Weights of a small GPT-style language model, trained from scratch on English Wikipedia: width 256, 819M tokens.
MLP neurons of a small language model. Each row is named by its layer, matrix (gate and up: input weights) and neuron, and shows model dimensions 144-239. Each number is 128 + 32 x the weight over its row's rms, rounded and kept within 0 to 255. A neuron's up and down rows have the sign that makes its largest values positive.
A block is one neuron, or neurons of one layer that tend to fire together. After each block is what it responds to, as a language model described it from the Wikipedia text at the highest values.

L13.gate391 [109  95 103 130 115 188 158 213 103 125 144 142 157 128 155  69 132 154 145 166 147 108 120 158  84  86 168  98 183  98  96 138 196 160 104  61 156 171 114 140 168  77  54 166  86 188  93 159 109  78 132 142 157 107 142 150  93 137 173 149 161 123 122  86 138  99 121  81 157 133 146 125 140  96 163  80  85 152 139 111 127 162  78 123  76 105 192  78 175 114  88 115 149  67 146 111]
L13.up391 [ 91 101  58 133  68 162 114 175 102 110  95  87 137 122  85 188 116 118 190 149 133 153 121 137  88 122 118 130  71 139 122 162 110 120 176  96 129 133 142  92 113 169 125 146 171  94 121 106 101 164 124 113 116  92 147 110  85 134 167  62 203 171 132 134  99 127 159 147  84 131 111 200  85 150 145 151 123 103 124 158 126 122 121 141  81 177 143 141 101 172 123 116  84  92  60  97]
L13.gate392 [138 153  60 114 118 108 102  91 145 165 111  97 120 119 177 118  88  94 113  83 118 147 120 144 126  92 158  91 113 119 181 151 149  89 175 172 134 121 125 112  65 103  59 167 115 147 112 137 173 131 179 111  62  81 129 157 126 140 123 160 116 140 132  87 125 105 173  98 101 108 139  93 136 158 145  41 133 143 143 154 124 127  84 141 136 163 177 100 102 148 133 154  93 179 115 177]
L13.up392 [ 59 112 136  75 132 138 137 170 106  99 148 117 115 154 155 129 101 132 163 119 121  84 145 166 168  85 108 123 160 102 195  84 174 151 148 171 134 146 158 130 150 161 104 110 168  78 116 123 176 157 113 164 107  99 109 143 180 136  87 193 130  77 136 144 128 170 118 158 114  66  97 151  86 167 149 119 134 129 201 104 145 124 125 154 128  84  73  91 132 157 156 155 162 135 114 110]
Split-word verb endings. Final word-piece of a verb split into pieces, mostly -ing/-ed (caus-ing, bough-t, help-ed), just before its object or complement.

L6.gate116 [189 212 130 117 127 101  96  85 113 126 140 133  92 164 148 107 131 146 143 107  73 115 155 136 195 189 153 138 205 116 122  97  99 163  97 130 128 101 165 159 100 153 135 114 139  83 143  86 143 101 177  93 195  70 104 141 161  69 150 165 119 180 137  42 127  99 187  99 140 139 132 168 159 152 160 119 128  96 146  74 154 100 124 132 116 137 126 136 132 170 144 143 171 101  91 198]
L6.up116 [139 144 156  99 133 158  81 119 144 123 162  89 138 144 185  96 112 109 115 116 181  68 191  72 190 160 127  88 151  91 182 144 146 162 147  92 113 122 157 132 120 164 142 133 133 140 124 146 148 161 128 135 131  97 174 121 158 118  69 127  62 185 134 124 104 141 203 103 191 100 104 128 130 118 152 156 150 126 102 138 149  98 107 223 118 124 109 128 152 170 131 109 146 157  71 154]
L6.gate216 [112 162 121 156 124 133  96 120 120 170  94 116 115 153 129 115 121 143 156 144 116 118 116  96 156 107 146 146 175 178 147 129 190 112 178  93 145 136 133  91 139  89 109 179 135  96 129 125  92 128 145 144 112 132  27 175 159 148 152  88 136 132 127  80 101 115 136  58 113 167 147 123  73  97 137  88 150  69 168 127 145 100 100 195 151 141 156 115  95 155 162 163 149 148 109 156]
L6.up216 [119 140 151 109 108  96 130 167  82 144  83  78 122 218 129  80 156 126 140 118 134 161 157 187 106 125 157 132 144 126  94  81 145 156 110 111 109 185 186 139 115 103  81 103 145 162  51 148 129 100  52 191 121 122 125 151  15 152 165 136  68  73  94  95 134 153 138 119 100  59 178 130 105 153 127 113 140 159 132 129  80 135  60 145 102 137 122  94 124 141 118 129 138 127 167 141]
L6.gate327 [119 129 102  80 126 121 121 133 131  96 148  46  94 123 138 153 100  87 123  99 156 116  98 169 142  87 173 136 152  95 153 138 179 172 137 130 140 171 102 127 167  95 105  80 106 145  90 144 156 154 121 161 138 181 115 143  98 147 106 118 100 187 153 132 120  77  73 123 109 156 139 179 113 110 136  97 166 122 181 100 112 156  81 102 127 170 166 114 135 145  92 159 185  88 115 153]
L6.up327 [124 154  77 107 159 172  83 150 123 101 122  86 105  77 113 120 122  68 128 139 135 185 174 127 164  89 124 173 180 146 121  89 181 119 128 106 139 129 129 101 120 114 130 155  95 123 113 113 161  80 133 170 137 150  47  93 163 172 190 102  99 143 142 119  97 109  98  42 112 149 159 116  86 120   8  97 129 151 139 170 115 138 131 156 119 130 173 123 156 183 163  96 137 124 213 156]
L6.gate355 [146 173 119 111 125 157  59 135 150 172 134  79 101 130 108 112 106 112 148 142  98 113 145 148 145 141 122 123 136  94 173 132 202 165 103 167  99 144 154  66 116 102 120 143 127 138  76 118 153 150 154 109 137 116 117 136  93 135 156  98 112 146 215 140 171 100  95 120 129 129  99 106 132 141 117 150 157 162 168 144 124 102 111 159 155 131 133 124 136 118 140 185 145 132 117 150]
L6.up355 [118 186  93 184 148 137 161 113 111  48 164 168 127  85 123 144 217 161 135 123  79 118  85 107 167 170 118 124 158 165 142  71  63 127 123 120 114 100 160 148 124 152 178 132 152 137 157  92 133  90 171  79 163 156 138 147 153 103 104 176 175 107 140 149 125 176 173 171  97 140 149 145 156 129 135 125 117 107 138 107 175 124 177  94 150 147 138 123 130 137 110  99 115 103 120 103]
L6.gate497 [131 172 146 127 143 148 165  99 138 148 155  95  88 112  90  97 123 143 121  90 104 146 171 130 177 143 130 148 186 164 171  90 194 187 106 124 113 177 125 123 120 151 112 102 137 139  42  84 156 186 130 131 169 135 102 118  93 100  87  60 110 150 187 141 161  76 139 142 134 165 113 127  93 123 138 125 157 132 157 125 121 145 138 123 141  99 142 108  96 132 173 190 141 102  69 112]
L6.up497 [ 84 125 190 115 128 135  79 169  81 117 172 157 108 152 103 118 149  56  95  64 103 151 124 136 130 134 110 141 150 197 146 112 139 151 120  91 134 194 148 138 102 157  92 114  74 105  79  75 161 149 149 122 126 166 162 100 137  54 130 155 155  97 146 174 204 102 109 155 121 107 134  71  90 128 130 164 141 128  91 175  66 139 150 125 120 131  50 107  55 175 129 168 139 157  67 137]
L6.gate602 [166 134 154 114 104  65 124 155 129 137 149  71 106 153 136 161 122 151 169 109  90 187 114  94 115 111 104 132 155 105 128 115  91 158 223 114 126  85 124 125 150 135 132 128 118  52 109 135 123 137 142 181 128  87 123  99 154 136 122 130  97 148 169 122 156 144 119  92 120 122  95 102  92 168 131  92 144 155 183 176 128 129 137 163  91  73 192 140 106 146 155  99 132  98  75 149]
L6.up602 [ 84 148  99  91 115 142  52  83 121 156 154 129  65 144 162 149  80 140 112 114 148 101 128 129 110  80 167 117 132 119  77  86 154 117 127 109  83 131 112 105 131 105  75 135 139 140  81 135 128 124 137  74 168 114  93 120 103 145  19  98 151 119 135 110 140  84 188  69 129 124 105  87  99  31 135  62 152 150  97 163 158 159  91 104 158 122 165 119 192 161 133 143 175 136 155 170]
L6.gate626 [187 198 108 113 148 172 115  90 111 126  96  50 134  92 165 101 147 176 126 122  75 145 134 146 198 167 128 148 192 123 196 105  93 166 151 130 134 146 139 122 119 115 172 148 138 165  91 120 166 131 151 106 137 123 111 165 141 138 159  93  81 152 182  84 152 145 129 137 107 194 139 178 125 133  88 112 130 100 153 132 153 110 163 156 121 125 112 112 107 135 157 134 146  79 125 122]
L6.up626 [110 110 171  70 119 188 110 161 118 136  96  70  91 108 149 154 185 202 105 188 131 142 132 128 125 127 119 141 155 107 116 153 115 118  62 177 128 150 168 114 105  83 186 121 156 166 146  99  93 142  87 135 162 182 133 169 156 152 122 146 131  87 107 166 161 107 158 140 143  97 117  73 171 173 126 176 160 125 147 111 124 141 127  81  63 150 137 145 146 124 121 146 143 103 173 179]
L6.gate637 [122  98 117  85 187  70  97 101 146 129 177 143  89 103 128  58 128 153 101 100 102 134  52 130  82 100 173 194 160 119 137 110 138 122 184 128  99 133 121 149 156 128 109 145  95 130 140 115 118  82 136 188 165  57  84 199 137 179 145 133  85 164 150  98 143 163 117  68 130 168 104 130 141 127 140  58 199  72 109 168 141  43 120 177 150 157  97 137 132 147 112 176  85 181 116 163]
L6.up637 [121 144 171 109 161  68 109 127 173 107 126 108  62 152 136 121 133 149 121 157 111 115 112 123 135 133 126 143 196 144 102 146 151 133 182 116 116 131 138 147 142  60 116 122  61 132  83 109 137 128  95 154 182 107  96  91 158  80  80  81  45 157 178 156 173  79 126  97 149 108 140  84 173  81 101 137 172 101 140 170 158 115  90 142 136  69 158 119 123 130  91 143 125 155 164 202]
Word-completing suffix tokens. Final pieces that complete a split word, strongest for ly in "Early life" section headings, also ing (winning, Beijing), hen, ore.

L5.gate309 [ 94 108 137 135 141 124 111  96 153 124 161 182  96 176 150  89  94 138  95 160 118  91 107 104 208 122 170 108 176 126 202 162 152 116  87 152  64  99 118 114 103 136 144 148 145  51 131 105 113  82 107 125 124 145  88 140 132  87 127  84  81  96 139 161 145 148 140 102 139 109 127 150 145  90 198 156 159 148 172 144 136 110  97 143 106  89 165 155 118 135 152 108 114 162 152 153]
L5.up309 [134 138 150 117 131  67  54  99 102 118 158 186  87 153 187 104  94  31 114 111 125 123  65 139 151 142 164  75 191 113 103  67 113 124 106 117 103 142  81 172 157 132  52 167 111  94 124  97 111  91 140 197 146 161 132 129 168  74 134 157 139 156 170 111 116 215 144 129 148 136 155 122 137  96 111  95 197 166 178 103 124 162 164 129 150 114 146 124 141 100 170 126 117 139 164 162]
L5.gate395 [155 147 108 130 159  88 123  95 132 126 140 103  98 109  93 130  76 125 149 123  79 160 134 105 127 145 107 104 147 117 141 136  97 112 153  91 132 167 150 114 173 147 167 194  97 109  91  98 156  96 209  90 163  80 131 138 114 112 130 121 148 176 197 126 135 147 162 107 117 166 115 131 156 124 110 126 172  85 174  98 126  63 126 158 133  83 161 135 159 175 180 141 105 127  52 139]
L5.up395 [125  89 143 153  85  73 135 107 120 117 135 126 157 155 103 162  75 142 159  95  96 136 111 142 140 124 128 109 111 124 101 214 129  59 164 151 128 120 129 107 178 144 110 115 145 132 164 150 124 119 134 119 111 114  42 100 113 163  90  73 159 143 189 152 117 150 130 109 122 144  59  90 182 141 111 202 167 105 114 120 107  88 112 153 167 133 168 145 172 153 185 137  38 147  83 169]
L5.gate542 [132 235  74 159 122  92  55 108 132  94 102 115 131 138 154  91 136 119 137 111 168 210 185 102 104 129 145 169 225 132 148 159 155 132 103 159 124 135 126 137 123 167 123 137 124 146  99 127 176  84 139 135 121 116  93 142 139 117 106 139  96 150 174 100  94 136 157 101 137 148 110 198 172 103 111  93 146 144 172 113 129 117 111 168 108 135 141 104 124 155  90 135 136  93  65 161]
L5.up542 [145 165 118 115 128 181 221  67 107 131 135 157  62  90 124 128 140 139 120 172 104 105  93  96 128 111 117 136  24 124 128  74 123 152 108 108 130 165 114 122  60 135 143 120 164 137 132 132  56 144 118 126 144 177 129 141 169 118 105 144 177 115 114 101 106 145 125 169  91 113 173  61 133  71 111 142  76 157  98 122 104 117 147  59 162 116 158 121 172  54  77 132  97 122 127  80]
L5.gate687 [117 148 113 129 129 130  71  90 178 108 160 139 109 118 138  85 111 122 121 199 115 131 187 129 108 120 149 166 190 168 166 104 120 130 173 136  87  92  84 153  98  98  95 127 116 121 101 111  91  92 127 131 185 120 154 178 144 121 128  91 122 137 159  60 108 168 148 129 100 139 131 151  73 164 125 120 155 147 152 100 132 161 107 132 105 136 151 123 113 113 102 117 105  79 102 178]
L5.up687 [126  86 132 120 135 104  75 115 174  87 146  76 128 163 175  88 139 134 102 111 154 129 136 168  91 147  93 119 172  78 130 106 126 125  92 125 129  90 117 154 132 130 113 173  90  88  68 142 123 103 126 122 147 112 100 157  99 129  78 157 132 172  99 122  93 132 148  70  88 129 187 182 165 197 126 107 153 127 184 112 109 147 142 130  81 104 170 151  81 127 152 137 122 158  61 115]
Sequence prepositions and word endings. Temporal connectives linking events in biographies, especially the last piece of split "bef-ore" and " after", plus word-final pieces like -ity, -ly, -hen.

L6.gate205 [122 184 119  98 136 168 132 168 124  90 185 121 174  90  95 103 125 126 129 149  98 112 149 178 131 104  99 174 124 170 154 165 109  93 138  98  86 193 109 168 138 167 109 127 163  96 125  73 113 163 163  97 147 151 142 100 128 106 103 145 143 205 195 158 136 134 153 102  83 145 128  76 136 141 157  76 139 194 153 124 146  96 154 150 154  84 150 100 117 185 123 165  43  93  75 150]
L6.up205 [115 183  97  95 114 141 155  98  82  58 105 133 154 163 187 135 149  69 124  96  94 138 123  66 105 102 127 150 180 194 128 134 124 114 141  86 107  21 166 104  48 132 107 151 167 191 128 162 147 125 115 181  89 113 152 110 183  95 177 140  86 204 118 103 128 146  96 100 103 136 156 127 119  75 147 148 156 123 125 101 172 130 109 142 151 149 118 121 135 144 111  74 153  67  98 109]
L6.gate242 [119 199  69 104  90 163 119 158 131  74 140  74 125 139 183  61  76 158 135 157 110  79 120  99  90 140 152 145 163 152 135 138 105 122 157 160  65 125 112 141  94 130  94 125 107  95  60  79 133 161 166  79 179 133 132 122 120  80 117 191 136 155 170 116 132 100 173 150 101 130 166 116 174 116 169  98 138 114 129  95 169 115 127 113 153 157 176  99 146 107  95 192  98 172 117 130]
L6.up242 [ 84 155 110 171  97  74 196 142 114 148 128 150 132 159 156  83 121 134 126  91 117 152 151 135  98  82 147 201 163 135 162 160 119 153 122 157 133  56 106 161 151 126 114 133 195 170 137 108  76  93 109 169 153  54 141 103 204 133 171 115 127 135 106 144 164 156 143  96 102  97  99 120 145  94 132 110  62 103  60 165 137 125 122 164  88 140 155 158  77 241 164  87  89 102  78  99]
L6.gate283 [137 239  87  79 102 168 126 119 127 103  98 102  67 173  88 105 134 132 128 147 116  94 155  76 206 197 116 165 150 106 129 158 137 189  95 179  72 163 120 144 100 152 117  99 119 146  85 117 108 101 102 137 190 122 117 115 124  82 127 149 126 126 218 127 205 174 187 169  99 153 143 108  60 146 169 137 173 113 187  82 154 137 221 131 163 125 152 117 125 152 140  86 126 141  86 128]
L6.up283 [142 101 129 174 126 118 133 108 112 170 175 127 146  85 122 157 102 173  89 114 135 192 103 157 122  77 137 123 126 137 128 102 153  69 159  92 164  76 140 108 154  93 138 122 160 166 156 159 124 102 153 119  75  85 125 130 120 186 121 100 115 147 122  77 125 120  96 103 142 117  94 160 157 134  95 176 139 166 146 180 109  90  97 169 100  92  80 179 113 104 129 145 155  93 151 120]
L6.gate286 [ 98 159  70 123 152 138 132 133 110  66 110 135 188 119  87 115 126 146 125 205 104 132 108 159 156 160  80  76 181 140 121 148 139 209 101 161 139 117 143 165 105 122 169  93 122 152 138 120 199 138 177 133 158 133 140 128 145 116 103 149 140 115 225 134 156 132 165 208  88 109 166 113 138 166 121 161 139 179 153 121 165 147 149 153 150 126 121  98 131 105 145 169 105  90 156 142]
L6.up286 [102 155 146 157  97 108 116 152 183 183 102 138 128 137 128 149 101 131  90 124 122 157 120 100 131 171 151 148  76  98 100 152 165  94 131 159  88 159 136 117 137 129  75  80 141 135 108 183  88 116 148 167 181 181  55 101 123 149  87 109  91 105  94 180 143  74  76 119  95 128 159 147  80 184 142 127 158  96 155 117 116 123 106 140 162 121 135 177 154 168  59 119 171 143  71  75]
L6.gate352 [ 93 156 116 131 106 200  94 106 120  97 157  94 129  97 145  59 184 102 131  61 114 147 100 101 205 123 128 112 138 135 112 141 188 160 115 147 110  40 119 146 115 121 180 125 155 119  74 124 184 172  92 120 101 162  89 230 155  92 164 204 158  92 117 137 159 110 170 125 132 143 165 113 144 110 115 121 131 150 176 104 140 162 127 156 138 138 137 123 175 117 130 138 126 132 123 133]
L6.up352 [158 161 147  66 105 132 119 102  94 128  77 119 114 121 173 113  68  97 115 142 159 147  57 108  97 103 139 118 183 105  57 119  74  85 170 142 149 148 117  67 137 110  93 128 114 170 135 133 139 147 136 154 142 115 123 103  90 114  92 133  68 141 105 103 110 144 133 177 110 124 116 156 108 110  86 166 144 188 106 161 225  80 112 111 112 144 185 125  73 193 135 177 131  66 131 134]
L6.gate496 [196 209  60 118 130 123 108  91 141 122 126 169 150 196 141 134 165 106 120 127 126 170  50  81 118 135  97 168 115 107 153 152 174 177  99 156  82 123 119 138 111 154 131 107 141 145 106 106 174  78  98 149 149 115 110 136 119 136 174 160 132 156 178 136 133  95 131  86 119 109  61 125  63 124 121  92 151 137 132 114 164  98 115 144 119 143 124 138 163 154 124 174 120  94  91 129]
L6.up496 [ 78  88 111 132 119  97  97 128  89 141 131  62  52 131  50 118 121 104 126 191 129  77 205 122 162 162 161 110 179 100 166 140 107 143 149 101 170  87 144  67 112 103 105 153 138  98 115 127 117 150 206 109 134 103 139 115 127 101  55 117  73 134 175 133 148 137 119 161 105 136 203 112 158 118 143  97 163 139 126 172 143 101 188 120 160  80 116 176 111 189 141 107 151 168 157 151]
L6.gate508 [140 166  91 139 128 145 111 166  94 134 209  23 123 138 118  89 122 139 106 174 122 147 168  94 111 137 129 148 126 137 184 133 164 159 111 160 102 174  95 150 173 147 149  74 110 148  90 126 149 131 140 109 126 126 174 141 119 159  87  93  88 136 233 158 117 125 152 153  94 115 101 149  65 156 118  58 154 129 163  62 112 130 140  90 177  94 149  97 146 126 111 131 126  71 113 175]
L6.up508 [157 156 100 103 146 118  86 124 137 135  40 157 147 130  99 131 150 133 138  77  89 154  64 176  97 177 125  88 139  94  75 107 121 162 185 173 177 122 165 108 106 158 128 176 127  75 118 114 171  98 144 136 169  83 128 124 104  40 147 144 113 149  94  99 188  85 100 142 170 143 144  99 156 135 119 179 140 125 126 164 176 121 166 108 119 102 175 152 115 183 171 163 133 190 141  95]
L6.gate619 [132 140  18 144 126 125  83  75 110  82 158 119 125 144 141  87 135 114 125 136  50 173 135 115 195 191 102 116 170 145 181 152 122 131 155 124  90 169 156  89 129 151 111 184 102 119  86  96 143 124  95  77 177 111 112 151 132 144 121 182 113 114 193 109 112 121 121 128 114 135 108 162 133 163 177 114 179 138 164  89 168 145 135 189 160 133 160 135 152 153 152  68  98 112  82 123]
L6.up619 [107 112 132 140 202 151 123 132 112 119 112  73 109 141 147 139 158 140 132 180 116  85 147 147  71 106 133 101 133  91 176  74 131 110 156 136  87 165 101 154 115 104 156 132 139 115 148 134 177 204 187 135 127 172 150 103  78  78 143 133 153 121 125 133 139  32  87 168 127  97 169 146 131  82 202 160 143 110 109  67 142 153 148 103 142 105 101 129  99 110  96 167 111 152 147 148]
Markdown table separators. Mainly the repeated |---|---| separator row under Wikipedia table headers; weaker on mid-word fragments (Cal-if-ornia, col-le-ction) and on was after names.

L5.gate1 [119 254  54 131 117 150 104 115 103  94 124 125 163 142 130 159 174 152 164 138  37 128 107  85 156 131  78 184 191 158 156 141 111 132  94 112 120  88 138  87 162 124 125  93 142 172 115  97 143 103 142  83 153 136  67 110 174 117 170 163 130 130 173 101 111 114 149  88 118 120 135 162 101 112 130 107 140  88 186 148 187 116 135 129 121 140 160 108 134 145 124 160 146  81 101 110]
L5.up1 [151  59 184 142 118 117  93 164 181 157 129  94  76 108  90 123 144  86  77  94 187 103 145 200 148 129 164  79 127 106 144 115 177 186 185 138 158 153 165 143 129  80 172 107  62 170 121 173 149  82 133 145 121 109 126 176  97 181 134  94 112 106 153 153 187 102 152 180 181 180 136 125 155 178  96 128 123 147  99 130  58 123 134 108 169 103 137 141  81 155 159 119 153 156 179 138]
L5.gate21 [129 198  52 162 125 126  70 160 117  74 144 151 116 167 119 131 202 176 124  81  39 154  98  98 208 191 111 167 151  86 103 129 109  99  73 160 106 120 179  59 168 115 106 190 144 134 103 111 105 111 176 132 117 143 142 123 184 150 105 161  84 151 170  92 122  76 150  94 119  77  93 141 116 102 175 123 155 175 115 109 137 146 134 136  54 156 107 143 137 173 146 190 153 102 108 128]
L5.up21 [ 92 129  84 129 130 155 175 165 108 131 134 193 117 140 170  98 178  92 152  35 101 148  87  94 100 117 102 137  99 182  82 143 145 113  56 144 104 137 141 116 131  97 127  99 170 176 148 137 117 125 138 102 102 106  77  81 132 155  99 135 204 132 134 101 123 106 129  83 127 140 166 144 149 149  74 122 108 149 147 146 105 143  88 139 110 119 134 114 159 111 155  72 131  70 136 111]
L5.gate81 [107 237  70 124 115 121 122 103 117 109 103 138 114 135 136 157 182 141 143 128  91 178  95 161 124 172 126 132 194 112 105 118 122 130 135 177 111 128  96 104 164 137 143 121 104 145 150  97 118 139 142  78 116 120 133 180 154  87 134 192 112 138 135 106 139 119 127 159  65 153  99 123 159 144 146 115 159 147  92 130 212 159 133  95  74 179  73 128 195 128 156 165 101  96  97 149]
L5.up81 [ 50 176 131 116 142 165 147 101 138 161  91 129  73 161  77 136 189 183 115 167  93 182  94 103 117 122 118 168 136 126  89  82 125  69 155  67 206 132  91 148 100 171 156 108 145 126 128 133 109 121 139 108  79 179 137 130 140 184  98 118 123  83 150 113 114 205  67 130 149 104 134 102 231 103 102 146  96  99 123 112  88 128  94  80  85 143 154 116 123  94  86 106  85 126  90  85]
L5.gate198 [ 97 160 130 113 149 166 139  54  93  94 111 125 114 196  93 129 153 180 164 140 113  65 149  72 146 167 143  89 133 133 126 124  75 183 136 118  45  92 136 134 104 101 163 177 163 135 133  68  88 188 190 101 148 165 190 122 144  55 155 120 130 172 191 118 193 166 107 162 108 166 130 125 141 108 200 132 134 124 178 171 156 116 129 111 120 119 135 114 137 163 124 102 163  70 129 101]
L5.up198 [104 172  68 160 179  85 123  90 116 114 106 171 107 165 172  92 158  94 162 119  72 151 161 119 129 172  83  76  99 121 116 144  99 147 114 167 106 199 114 136 143 126 121 121 187  98 112 101 155 116  81 138 114 204 192 128 138 109 176 160 112  97 131  84 143 150 139 113 133 117 105 142 118 140 126 128 148 122 132 127 168 122 112  81  91 161 131 107 132 158 167 146 207  70 169 156]
Table numbers after decimals. Digits right after a decimal point in table cells and coordinates (e.g. 20.8, 70.67, 864.49), plus unit letters like m and markdown |---| separator cells.